From a checkpoint of a small transformer trained on Wikipedia: 15 layers.
MLP neurons of a small language model. Each row is named by its layer, matrix (up: input weights; down: output weights) and neuron, and shows model dimensions 48-175. Each number is 128 + 32 x the weight over its row's rms, rounded and kept within 0 to 255. Numbers have three digits each.
After each neuron's rows, "fires on" lists the tokens most often at its 100 highest values on Wikipedia text that the model never trained on.

L5.up555:135096101205142157080125113124076145152178161207041096159216145085061092155135104184159149122136096136136122181160183054133109120097128079122176135145087112142143118133146129145132151133080123139152115105094132166154156139143108153115086158083177082137128065084147126088118186109112158112094122126126091137105150182139112103153121072096110117106165184123146135142146093128120125084142
L5.down555:111137124215110114161096125164081149123126162147184130061107103082119132131196145156171152075081032126171135141151144088091100094052108120119132176115149122119117137141091124159099120127129127161154156127144129149151151141131189149123113156129126128129155122112135173108107152111127107140122073084189095159103190141098128097072159121107124185099127165077138161127146101176185123146122
fires on: "\n\n", " =\n\n", "\n", " ", ")\n\n", ".\n\n"

L6.up164:115081142076152090107134132097129117100095105115122111149125130153076127181135161086121131113127113139130118152179099109118119143167092145167080131101095192150163185126056170038168143170105084085147131109124115110118196145123104133086146138161093165136074120179144180116090139120163129108138173169109154175142139118158110199203118136148092150140148129125143083160153129131142113108154
L6.down164:111144082165168119099125146107140153111112155086101152088147142127109062151179148139122103150105191145170198098120130130142187047138116142083113090094142138059132092106117107100093120187122101109111119129129152082154114134143126156095129194160114123132089085106137128219135108128157180146102153147107124140092098133079156075101125144084150097166078088124124186115146156103113140138124
fires on: " f", "f", " p", "s"

L9.up332:096110170116192164172096129136105108108105168089108162135105140190134131165103112170081117105130124114137119161179076175157086204110092148154170163078133065155138142117100155168121143108085098088117121141152141102173130156170088157054175144114105105093126116121140130150109086153113081146138131115147106140112122159077116155179124107080114068138139126135101124104133104164129067124164
L9.down332:073115129106131199166146107108140166097134125204100126163109153104194128091081126155053126183163124096131116169150158152106128120122141119096118130076180096124144142085126157118116106099147125110104135155182146115137085110163149102125137113096091188187127139144086190127140145129172142122118131156114146176080040136189110165118154152115092136095107103136076099165178135107140141089135
fires on: "u", "enn", "all", "il", "yl", "a"

L11.up249:115103091160064171136115126177141083096085096112149135067125138107165107141107103143156134123132142121133153136126139120139148214127087161141111120152151081166116077124177149162190127111197152160176118128064120152168135138145216104098063163050138141097178077072097111116097151138121095138067141144112148172163154139126168125126170138151153096111119150180131123126155122138148162161084
L11.down249:137174125146147166126088126063170120136129167149114132125098092156173111174139161118164083149195111138111109071133149203152120107184177148161049137094121098139081135169092170114130080173151136160135144144149115138191170128156112090081150172130096078179073104097175124139102116117138140153147147158149168146158140123090114100109158082099111109117120128139140146077128139132060116120122
fires on: " her", "im", "ip", "ph", "il"

L10.up483:118129112090153161113134115172105101104136090212075180091124166145154092131181129136114047182037113176131138190130099121135071096129098094115195122154165163067160150095134142094186105137122180171155087152057119154163126155220138095117175133097122165102108120137142166112137142101119136140156136088130212120129133116132132152128101152086157158132133118167085086125069129162122139127151
L10.down483:111174110115132124112082155142208159152132096115110116172097111168105126027076142112193151074138167105183122094099095149154120150131102127151149168106080147126089135182135141206128117160157130116098118144127114107108099104088069137079149151176095153183117118149171153162142168190114145059165141115191106163137103123115041149118100107151177145117147123143133112161136136143132150078052
fires on: "od", "on", "er", "per", "d", "p"

L6.up339:189115139153108112105169145129134088157151124195078073137137071077118129146113105074142142141116121102148124175106167106138080150091175099103188058143143108184102115140202121147133102086151138122091068130134189114107130145147152139162116134122117096096086109102115114097188133145156116117122140053118129176096145130072139101113178091063118142118120177135107177122120128073139121104121
L6.down339:169084130113174105118091154138066096124170148118158109094083122125137166174166128149127138086095059100138111182116092060155132153075100099151121113115222131162139109127110130079125158107149117134114097125169161159145097111117145111161105154149172095118048096071120186152109161169125096136123085096179093134098175161137101091128109097124091143142141111111150192175113130142139164096154
fires on: "\n\n", " (", " is", ")\n\n", " ext"

L6.up120:121124140138110108120144126068103114091164125139116167166130148106112180105092122084086151137123106091110126124047068093105132124144127099140057056093104084154128144137118154106115112097121086129175090160095115092189133156127110091138180069167140126118129142136136122141105173093102115170145072157163144135187156122099113196113183123127157128169131193112137080087124141137064142152170
L6.down120:110156110171162173122114101110104086094109151163079065144104052138137133127128156100129092119108144148130124132133157122058200137141192217129069105170089179153123155132153113136127167157138138134105133053151157134123134124140131138098144123132148144110110084133140073101119109109171065088148128143115143128113112135128067092166094147185129110144082150168068185154147137081170120158092
fires on: "ed", "ased", "ing", "ished", " used"

L8.up563:139143120204154135076086127139142117118121125096088129134167167095108146116111075110137169134153210149161069162192104121099103150150124120137131132089085131146119174107138184171131158179118201124066118119107087089097111150110166139130156116111159133195130094159136127147165222145143095114160155167119131098150110159155115164125112088077103148123140222108128068092078109137157085103145
L8.down563:145149100177124090146122146145189110164116134112146123166149140120127140068140084127153081114148094180120129081209162149059129112152101112059176130133085135118141159145131078146095149142110166098113104137104135162158195143153135094125154116117144110178125088139130111132161145124085091066098217133142096106115079214124161117103155103062087183122049162149114121101145111061079132096107
fires on: "\n", " sub", "\"\n"

L3.up466:182154148080102073131126128154123114162108138054145116111118166127115116122132145228133173143101145149180108095114105139201158144126104115136114143112093144156121113099098086159115165156129148166098105141101107162174126128173100106137079104106142154149144167177099143153111077088204133100083136104106148112141160174110156054062151107164075197116131140107127096090123121126106096160130
L3.down466:102160119155215142079148122119129121092129162142130139097105132162148128198154152126134143105156095107169103146113104086158180197163163120108113107167162136073129129064090135124193138104146137112128171122109149084151179147211109077142113153114153110129190081199163113156141131112035079146134198143142142140052120122129095117101083151094086122082112192099104149148166125142124130103107
fires on: ":", " -", " Grand", " –", " Kingdom"

L5.up413:087093122127145182114106087158114179131185121188117118138173165135121155077152123124170217114036147144112091140194118101120139127097122094148141124113094104083177115109164107092107117080136111133144081125097168120113122132141148136142090091110112157132151177127133063106107173115110112135093120168167140150163175130074128127193162102146191162159192134150090090082182151149145170117149
L5.down413:124096193132132148102098103114144119152102121159105119150094119154060118139186147161102123093153112153108128086090203162152157084084040175165056133122106093135139119195135155075121189152124137051123096086154152146138110114100150140138111126150120072113139157117089057112145166085122141169087124084176143170100117130087155122128104115104148117162109132111169084059150155073146105084155
fires on: "en", "ur", "ent", "up", "ode", "end"

L8.up318:090123124146115157124113100120165148224114132121103188148070110125153174088088110123082156123099141139136111115108161147158089135126058053114101079116135088137182112119093131127124104143117112097210092141089129061169156177133151207148120174100150163139133129175101097155151136155162127149088097139154186118090181160100102152147136139229153161195191158146114072131084108131134143135157
L8.down318:197205121085127140115054119075076106110107174114088137159099139115148165158118099116123124140125073123076168098104117132203136118135137188187124079113157095122169171159110083093122070097180133121125187140182121172214143113098133161118130053163153103117097162145128149147135114110147109126141150089175132060141120069084143156143131115116116067132133220130163117097148140132106150126136
fires on: "ent", "ing", "ed", " or", "en"

L9.up205:167120149125103129117143106143122154085185147113108154190115192139074097095151146108091097176095176142047080031121128138183150126096111085130114159091102138088121121135150126136082095101161181104164100155104066116129072144116138111145104091125106146115129165125083080093087149128150137123144121127108125123121124109103105209079136129151140147120093168129118123173140143131110113093215
L9.down205:116175186088188136133117124140142166092063175133131085126101077118130085177192126123134143125109097176163165109160118098107163021128161199143114147161134161074049117149156131142132130113054074125138167149145097127100116135179166163125104172133143124129119178100156166148169123112109128119109153181098113130077175123136140141200076091157139063095143105142118156071142143067124105153155
fires on: "ing", "ed", "ted", "ent", "es", " and"

L8.up3:106214150081170115100128148129155094162142125130128145105107072162174107139104118127105139181089045110079112090112125117167158119108129082156116082076130118170145093135119111155162177072106139170115090101176150090141105124104191163107102149149129171091166052121108136098074178096145133086159182158134114117117129109098137203149132162186169133065168090102139121109124118148174114108123
L8.down3:165095155105177111183123088070166144159167203141131097109167113123046113114137199064080158132150124170076131085099104117117131124130113117122094099149116184145147187123118138144158083116127206117124146206142117105141128143126125140189166064187086122097110143115109122118169105170084115099100116166133167143184183162132086173117127135089084148112109131114094107058130119097161119143179
fires on: "ed", "ated", " located", " part", "ived", "ied"

L10.up68:112191166169139092126125082124101126092154166127100194138096173123110121150101121169082116161092117051163131156174082109120150145135137161148163198131120102140113103049122110139171153064160146104101148139093083122111133143125145153124135122121088121144115120102106143104094058134156110153111145128140097149140144090135161105061082155077117106152167126156124071139135136101173149151097
L10.down68:086125103192116157150122105187126144139082127161152154138122129104168120121063039097102103113154134140114169117125100130145130178105182101106145107154195086125108113085095105110117139110154112122087106158185130076162097115106112055137132118168143138142163129098138163142184132086121123073132114092119098163126054163131119080127179045124227131150081087109192187118129140157114135119161
fires on: "u", "yl", "ord", "ut", ":", "e"

L8.up406:113179084151115157151119093089065149117125096167103171096094150070201085085093156111095125109089168140136182168132126091106015180093127144101143144133089175133203161127166134148177076152133099160116181142136062151125110097126170147129161118164177193109158154100110114114173147120114133102128135141161151142134108093102132115089102099134114109161094094118097099167122123157113137072108
L8.down406:180166087141120125080117118053121110033078126128126187127140149181150113141087084119141144102150100154075170156163067120163106131151108142104152121099149171147180111109135150161111092128118123114128095089093133140181122095148077117053094164135100145176132200136117100178174106148121113130157078110113108174162196116128150198102146156176130137141167168126075195110125155130059137157135
fires on: "er", "el", "ud", "re", "on", "se"

L11.up247:143126138131137176106140146101127152149091127097076079146139119145128138184070142113121173138149163113136102187109033106171087174139049188101132162141158151120160139144098125089134094131131116070191141185167118109143159183172100038123136129142105105112105102132118170152153125127112184137163137094070098126095090109121106143086107117134093148195097044114131141173179127136182152113142
L11.down247:160161080160087141100148131175110118141078150114146150136168183132117145143076077173107126103051124136110178171113122155120110137110167150175149104136154124054145142159125114109113157148130114198106123095134108133206118109149078197136138095140080081070157116069116112161120141092102161125103142161094132153099139099119186149130060082119149097158136125171184174077130053123094088163129
fires on: " f", "1"

L8.up206:129130158118147144110144115226110145173153103159062168130130159177090147095084110134062137163158157141102040082083120130104154096081080108143168133129145116132149096103141113129146176132145133158151092164125105094134044137121145088128116173154072111140119088122157140158112172102109115119166156076169109181090170113093052212128163160124199119083146151164159128075128172109138118107104
L8.down206:101122101118118148085178112111160177097101095137126156084086141102141126184138083174174134186103086138177161140130118108169066148133169157116121074157077170195134106194144060150193106127100119056139148155109184149181156159182071124089130171123125125142130160127132102113102143147133133096106118123092147131121117155099124111151104121157110140066070149145085099117148090131149087152110
fires on: "ed", "ered", "ved", "ted", "ued", "ied"

L10.up369:172043153118102096131078135168149138140112148148135141112162139140180136110102082092133189179113150121148135093113144150130100117151142092106138143064100126141105083141133150155101148122131181146147107159087143109128136107090179116064139179067137111088080149144149140095169118126205115191187140124112126125182081154194153107151102052115146089126171189108145138135121152117135073135139
L10.down369:193192135120142098146139170126139070069147135151109163177151113117154125116116131096126085127122142182156184035139118113146111109146122143118063110143085140121080106191177084060120124141079151117093152108135165153083134130201114136113125115153173138171145143078185097120191127127099131087170171096123082126125175165183132146065104084105100144089101168113139177131107140119108100094128
fires on: "/", "-", "\n", " v", "–"

L11.up259:107204116104089170105101141162144098106154065082122153127101151132186150069077164094137169088096115133120093114112142159135177133196110109085162159146141174205180079086113117149173139129147079151122116138101117171115123124102104058101078108163163179128126102093112120133096085117131137215147108135138139171080102117113141123142073169110163163129118123200134081120156129179133176123092
L11.down259:104161113147085160166099102164137069119125193132081087083120148146116068153111120157158085127148161129140113047133096155124159155165109142175145146098066066142110063150132122115107099107094087092158152156154144071105137214137149141142133148067098110103124127174142146146118114124165172074114163121157141066101163135180120139110076098124127084129139148156125134075146094150109106129146
fires on: "ar", "b", "ph", "ent", "il", "ided"

L6.up574:122129130118089133082114093106127144132102123146134110134080109112098167098128119080165106181114091105130140145093105095178119121113164126144122119151216126106099191131187184181148110142124154109155161120071119151124134154171160142135192135118122135195134099150152111097117117124101103108149130067096062112105194176125150116172117093106113106168136143150114125084168115066186090079083
L6.down574:159136119169112114184106103164118151083100223138200114103109115069106145129067158139134074134134087136151117150161195102156159164119080128165122130144203122101150139178100134115104141114111144176110179177168140135135146146071150188167175124132100068112135180122112115136113135124111136172149127105134104157072167173106178105117116089139152166140120163061117160131082085134110131115079
fires on: "ust", "ank", "ract", "\n\n", ")\n\n"

L10.up212:115138083147098151167141102119098176107183199117085155144107117140124140211122096114107112169088131187087134125106142144122121138141131162138195168145149130154130095079080168081150132133116133102098156138102114113135115133101055110111128126138158098136102126153127191114056183106095142167135155125140151123155114083125176132140119116100160123201108055143113109178158121103173142125117
L10.down212:141174110134141151117098148068129158110107189169185112119151160103163128192122115116126173061127115201108093042142120124106154152124138138096068095136179159127140116139083168098133141173107184157141216108187108152121128163099161121102104137122114107107126084086069173131134142147110148122113145144105117111170157151121123145090092108065176127056112090136089075126210124108129105082139
fires on: "or", "ctor", "er", "u", "man", "riend"